{"n_head": 9, "n_kv_head": 9, "vocab_size": 32768, "activation": "swiglu", "norm_eps": 1e-05, "rope_base": 1000000.0, "rope_fraction": 1.0, "bias": "none", "init_std_o": 0.0, "init_std_up": 0.0215, "init_std_down": 0.0, "lr_head": 0.00652, "schedule": "wsd", "batch_tokens": 262144, "train_tokens": 935600000}
MLP neurons of a small language model. Each row is named by its layer, matrix (gate and up: input weights) and neuron, and shows model dimensions 240-495. Each number is 128 + 24 x the weight over its row's rms, rounded and kept within 0 to 255. Numbers have three digits each. A neuron's up and down rows have the sign that makes its largest values positive.
After each neuron's rows, "fires on" lists the tokens most often at its 100 highest values on Wikipedia text that the model never trained on.

L5.gate1850:132132129184147151155108126126156095146109172090156105150169150143153098127133097108153161175174127158107135092148123115101145126169157090125127118113115153161093137132105127159111128091102139124113106163159093073151114110143132114150156108151144142132101122110143092083128139139150137130125134184125083086166098148113141119146086099143101138107163141114144119115108100125151107115084125101122096142105131101122138116115152095141130143118133152188182122092104137116101105145154134149142103114115136142145159121158139160151164137081146100143140166129098140105129121138134071139132138156119142126133135104119117147161121136168112221129157127180134094086136121119070138145096081154124135109138108121133120112146094174137153161162123133154147156139144161162121139142127161
L5.up1850:132127155153124148118136143151157104122089108130135162151068112126115113124133143116178136127113076129113158094126103075155111084127126157083168173156126140169131116141131084074162141118152137117158113142197136112145116140128180093125156112129127140079117102167129129126132139086146129129090129136113086149101114119142112161156133095099101126136148140103099111087126089133148115082121180082112097135158113153110147135147145158108141136107116078162121152124100141114090134120117108127122136122102096126096119160138122154114150099111142095116140097171094104127108086093109109143173135106134157129120133123148115139112107103120133134157146153133094146103099182126097096121105161093120120143147143171133165142128104136130111111163119154135099123120123148178116146110126142
fires on: " a", " his", " A", "och", " Her", " her"

L5.gate1037:172091177117126100125129137123135171125133086099114134069090136153160123156161128120117119127123152104134116157099090136137098146149151121103114109144139143088216128132094147112146126153124141152098150100150147151089136111126115155112122105112076103096132135135173140109123162145133181109172099121099123124104106137160115117148122129107129085134153134103128122124102101105126115119114157107130124141114136127132131134143124156160108157082118125126132175129144135141106142086150152105176130151122144170125103174167079139136132088108137124113138138104160104135110117200118156112115101121081137128142171160127148149104142117119148129143154076121147117118106141100154161174119084164147123141174167123106120107117176082128134157112162103085153115157081112155151116126128143
L5.up1037:168089088139100129149152130114154134127097147144092166126105173143142118158120122155151143179122124114120128144121107121081105159123163149142116127154130131077184141118110154107157144133126144136096142089110145173122122121117112143115144085104128103112122136105128122079097121138151167107170149123121130119119105142151144135122130080138173085173116140127107122141128103100131101112149109127159062134124128106169117088117117166164150131151101166149129145131114116132121133110136120140164127188156099100123065162132123100114118118162159174121124107124151162139134128117132137122147138117076156110124170135124111117134141140148099133156138086122132118133101102132126132144154124101145128173132167163107118130179144092091169160096174123135144174130110150196131141121159104
fires on: " after", "ig", "c", " sc", "g", " ang"

L5.gate1528:131103118142126137146116133098087104142124118157139148122132177144126140144118126120143142133133170125108136147120133179149118129149136131133170121093138076117136106129131072104172120120155098149139122136114142188107101134135133181163102107081133120130106112102120117101121143120094144127088133129165132140130141120127076123130174163111145129078135126125128125138097109143116112159103121171106117162121075148137152125136148112121089135176128108161111044165126140109129151129116101133141138138121157137144103145132138189109135136160141103124111122114131112110069075121094134112152161154125120084132179105129109134095097099142201097124131153146121124132131122172098122130158146132102150093115109171094154119130104146143124126135122115093120169140114156088135150154137137
L5.up1528:136117126121132136123129111115137134136109108123154145104148145100117136174126168133125123088107129115121169129131120114085127135123118103123069123123145164151115105096124087072115144088102084185118105163139144160111134178114156138146111110131142105119117139107099147145113142138153185090115107102147127062119115120118112157085134101207107104108152127121116180115098113131116108121082114180126100150085068122133163141100160107129100118153120115166104099122128152138100096133134176116172150134177147098152113161161112142114143128134089125110145135086113118120087134096140101118114145102116146118162157104157150109148109108120152151141153171127092091154149135154122139151119165111104120102109127098088151153171086148125086123138143107119115152173103147096125131126158111
fires on: " All", " A", "h", "All", "end", " game"

L5.gate1629:142114149118140139128114135151153142136118132120174081095134121148126189131113160113136089092105073186123137167113166109171169103120079168098163134117157128131105122128109123144145157173126139140104136155069117156129109130138126104159099122108120135132125102162105145175139095115137120111122121148117159154146138100124135096136113110134118115099210132135111119097132102121095145079107101131104112127125098142118092113135133141079105131134182159143142187166147143158101120109129133153133091131148119133128132089149099114127139106100113110157132111098132100151107109130163098081120095161157098154096115095175143089113128113131078149117154103130137128097115136096121145173133106117151142131170119141164134106159171110128099116126115136124110124126121134128110073118144144
L5.up1629:111120123130117154145117143117114135178104103121122114147159115120110136132099071101106136104125155124136103142113133144141125092164082103150076099106166130165158096135096108157118162098114173125146096116118176135112160131103138122115089085143134150110119140155171144133129100139125143117090084074146091123104164129170123103131109139068112119117119158135157105144161130142114105137135096181155115116081177102086156093136114125129135126107132122106134172132091120136132125135101126156107120143157121137132140144173147159082085102137144143140136125079123104139091142156125131104142139107143104118147075105123123125144150111156111141134115112102116125111113092168187144110129104129102122141144112117113139126131147141108113136157132154134127159118107191142175160139087104
fires on: " a", "é", "y", "al", " ("

L5.gate1756:154160117141147167098106099156146125133139096135134138157125104110131158155100122123102168079157115105121103119119143114109136107135109125100134138081147107140082168130143163117104103142147123124085119112139138143122122128107120109094137147115151099130129144149111144119120136127086177137092127125171129098117097131129104136099090180125110133127158130141106116113119123146156140133129097147147094121148130131156111107137145120141134120140091121123108107154153081132152130145064124122085140079175131118140114112122133131092147150076127124076162111099136125104128091125162121147136106136117118163180118131127110110152099111088155112118127131129105119122137123149143083116127142106159138176155119112128122144145110106102142097139126132134144132123127137135116101135154122
L5.up1756:143133094151143135127145110138176110137134128147129115122146145128131132141143129128100157119138161148120090146110084181123161135137144126121157132128122109146098116116140108107146170133149131116092114137142134121118160137127100102100155168146106110129089111107141069121078113114106116148122158129094115128113114092088128123083114121131184180149141159141155150130163105109164151106148117070146132149129107162140151139135093127162158110136136138147078097131159129143103123133113095068099129107153122154111081122146126111132127130160102104102111088115115091126143151137117118185137104105103124146112051131123134117120116069122120133104149114114167121134107135125114107119124142158129111128137132134149111154166161093187135131160135109088126136120110135152126103172098121
fires on: " |"

L5.gate1673:128127116163130097176122168194102132137180087128093110119111114090161096124145066157131138168142146101174090064119105165136146140133123144129121107136083145131111132147124134075101082114131138149133150097113139123119138105126145083070101133155132138131120115126104099121095177123122115105142141125119117135111091105111133164152140087148162100159127079152130104132148120108109156151136150118120105138116137154180123089119142092161126150133141154098132142115107105170168148063114126115141170149148130147104130113127117133097125165090157117141159108123106199151130146140179123090174148102151124103104112100095095102132177126116147125108109174127134150092136112116135091110130133157126153134145172135135142117141091114117127126144126127118089134128099135148130059120174154
L5.up1673:128105139127165131149135171170133134135169130147164134102106077141126118139135094155152133127093130106125077094155136157133160132094127136121091128126090124111153146141096128056131113153088103173100113124123107080107106153110124128115109143146165091130133098121124050126116153124136143093111113120143090107118107111092147152144139093180134120142156104139092100125142090147084138187115122128102120138143110105135122099117182123115126144141110172120150117150130119129165143092106100113131121149174112145114126122119132159106147164119084085096135117131073120116133117074120102124154112136158172120129134149099098122114149174153183114144140104143127146110136173130125165154154127099123128121123162121130179134132111146101152163119146104104131082119107113144075100151145109
fires on: " it", " he", " ground", " just", " there", " in"

L5.gate563:144131153146147148133114101166107128119132095112150107107120123157103104114113157119123126129119119117137138134118156112096147135148119149102134120102148141113090087106142127122130125122140141120140071131126124115130116129150123111156126080127130108125086124122084133080111165154153134150116118114142100121098143149093109173149144141138091178145115169132148135143109124178132131144157106123062123117094151151132124109160087149166105148141099094145112108116173135165151108100186137110084172148120156120138142165110093153132128123104137132095145143145161132134154134137159102123115117137176094088106143105104113133158138139174114116149091112119123075142110136166143134106150157129068178167066120110086123131070161114095169119118162191133126119125113138133086144146103151
L5.up563:118071093075126105126166126124149153143148121127160100106109139162164163151131120114114098162098162125112138194090176140120150194112115111135148137121143153115164123103138124117100134112151144151113124150131155110139164121121115066081115128126146094126139136101129130126156106174137146137136102121104080175084121119119131132109123167168135088130102114135118102128143153140142125137162180124128098168114123107127102107111131143140194096133102107135146126124091141146131128172139111141131115134204159122084145141131121162125119115152082122154135091128150139100141139138156130116132116125120152195100105136115141118131110087124151088111116102136121099141122109143148134106156131135119112144162117122146144140131121136133119166134141160123133099143135150076160116134134124
fires on: " a", " an", " of", "=", "-", " as"

L5.gate495:136130098138119128106127099117168166090129145125114125126126135174145109099144147175140163133129153139130099124093115151081117126145125162130116117134084099100133115134152080161093108143137125125165083146104140153133142146141132153118116082148121191117094146114130123090102166149109165160093129099160110108128136153130137150148134088134120094158085149102135119124126093101117112119130116121144115097125101109068078142098147135156147102160157098131114143085176148156106106117122106135094155114164140075119078152150160137161052128130128128114094125158156139091112100113159088105116121157097144120160148157146173163088177142124093118114143140133145099156103132137091121150155118138134144166116045103133078121125140133158110097129118125117127127135100087156096065103117111
L5.up495:120136126120149155136138116079136122152126129153107099180117130165147156135121189180127112103138120103150124162079148154122102116130127117106104104145088151126104120136142116128148123105115137085118103104125127122147119114122133145171121135126133088131079101128151155140154113156127130123151108109131097106145138158123134107096152094126095166141111182122121115076105131108134150113114106153141153143130115144137095121139146093122103140161121110149156129165115155127127080151173074137116142109088138112128127156104166149141157145124120155126121140118159123105121137126159139121133152138160112180103112174107144115138100139130097121109145124161126118126097088098080138106120093189127146198099116108087129098122104140141142136092166154137124142138140134112078106131116135
fires on: " f", " a", "til", " half", " an"

L5.gate2541:138128148105135143102080150176131112114073106123142111163121166150117132105125138125121162177142149129089165162129098116139105101094169153116098125153131159109108115142087190135107139124069141140146130138098097151139129139157120135139084120187156171102109070079124123098094086144130141130153093130106159124112112101142169128164101114142123144099128137113147116113146118091129162140120123133122172157121148109096099117087113109162144149106138110158156104128157117165087137141134158103144148127107163135159155084169166185112151155147109109147109127101144109159135158143089132145101111110157121104119113111128134120171093122086156134112147125107149120122126149122118143102135125138160124121134110135149159094097121127140130143079162132142136118124161070132138119127124176
L5.up2541:128157144070119160150103134138107134140100089153114109135147148172165136156125151100103117190120168154081147157126143107155104096124156117145131126123165123106104127147097165132091128104109181133123091155155133156156094136146140094136117175141146145117117095104121104088157099110148137134152149161123115098132143139130133136167106075100098139105092098112120095132136118122088134094089132154151145137130153136134101138144126104154131143097109121142153130147143110112088143152158186108126135090127131127119160147145134164136156140134131117116137128101171135142104192147092089115152135112165124134108112129137107111177125139137134123175159100125174134129088118106139144132153135144135139167143121115116192105099118102136149122125105086135176106161147096125087075100167131
fires on: " a", "one"

L5.gate653:114160108137133124113091152125162096090129116106174190144152116141134144123152127135091074137128129128153151164130099129120103113158124163074101113128101149144115120132149114162108151159110103161092116088098151145124120136091158129156079125099176110069142157149112093121127155155143169175115117115103135115158106175110143125081150131107109144112114111127085134148142087159131146152146096108164105101099130137128126135136118126122093119103174115140110113158149104086176145108109167152090185147122092161107129109148131148125126141155123121122151105153160116142138103123110145166096136132145148134117139151123119105143120153101086118137156130109131096147126111144121143151112100126165143171150122137172097100097126126107161147119157150136101121106092140160145137146150096
L5.up653:116106125087119135135127096101173111120119133120177181153101157104133157138110076103131102105128135134142149136117121075128093136130109122113105081145104176154106132115114142159153157144105166150135142105126151107173124142106094126170120145149152154111113147082144078145106106143139136115099146104093127123137099143087102125118131099162120125127121104162133121124155122149174105119113116104143107090114128130141147132083151125111071197112150115128140135090133120134154149124134112144146160094121094128117135087131138116151101107120115124137120102121119141112159107130129086170122123143177100123112160118193136079152075187123131141117143131130162131107113131129123102135111138171125113174123085138097116156096110155135144172149159167088160105126108157101152110103119126
fires on: " of", " |", "ew", " from"

L5.gate863:119126113125119129109170132133106111133141170100130139074101184131135098116123102102145133123184096090127134147132115117148147101101147127140111132116092102120118126114137107080158115097140141144143132138138134094094059155085151176147150136139137098101101102081079168103105167098156125107115128152147125150141143135120158162116096141179135076092120121063113128124123139127144165104126136102137137163130094124142111113140185145139115106136157147152173140144159129114133118141148081184141110105109106125094126146102108102107079085121128121088139101080112122121098128088139142148138139078118134159111137160172160106175093160102149153154077113087120119149117126140139116111129206131177113137124092152166129154109088128137178148138146107127132140104184119137138115145169150
L5.up863:141148158117142183144066141116211142097081111140104175185138163139099157155150102101155098168106109157141111146128126085166126092143091130110138097134155113147113126089133172109114089119094057148158150128132120115146127142110136131140110151154119132153118154108123130101156108144125124133139138148110121120104154122124113167172084103097074169132137147131141123129082063149129125151102120130105099143120142181106165136134081116141158134158124060156139128123124120183140126143129152195159144143173148131120133156136119163155112113079101121107124123134080115135136132135111133113152113148149163151132119150118127117101110095152130121114139104115155132110152092106130099170156100154136150145172139116123140106113126095155105091160108146175121119156092151138141148130128151
fires on: " g", " his", " her", " him", " of"

L5.gate2489:128101102148139110102116092137115102122114165119129195142175136123136134126085115124151142111122116118142115131113157117102144106115108102117133095077132127118099144127109150113125119136112116150157111117109101185134131091108157095145099087119144169116120134124143106127193146093111089159127124146142075124110136153103109111109126144140148125112119105114123108125096123123158140118156136116133113134124112129118126118162121180123095157095124124118169145137142109123109142109144149134148129165155148110144106113148124106140124133103110098135137132069143110115108092132146093132133116155111153130127091121135153096144155134142108138131105156121168151163078141154154156112093120119104099184161082093125143082114136132123121155150109135120133115142120095130143092093150153
L5.up2489:122109143145109116097126106136131154182100121153095118118092130118146129139139117112136146122090135161155137127114133115138142146129149134122131156157128162115115115160138100084191082109152143129077128140145157186104166129108109133151087179140104082149149108110109113143127099140086108130179118105109146116097130100120115083138087158144108097125126144147126130148180121127102117173168134124147154098143109109169099120114140095107128155118149146171105100168099114162166122120071088119142130125126119124106110117207103177160112089137137139169133110111159098166107067114113150173126147108128126129123157144132152133138144196140071150146166137109129114095152142142115168156119123149107130159147176144103152160178139143137136105118127136111119125140175123110113106084117111
fires on: " |", " released", " sent"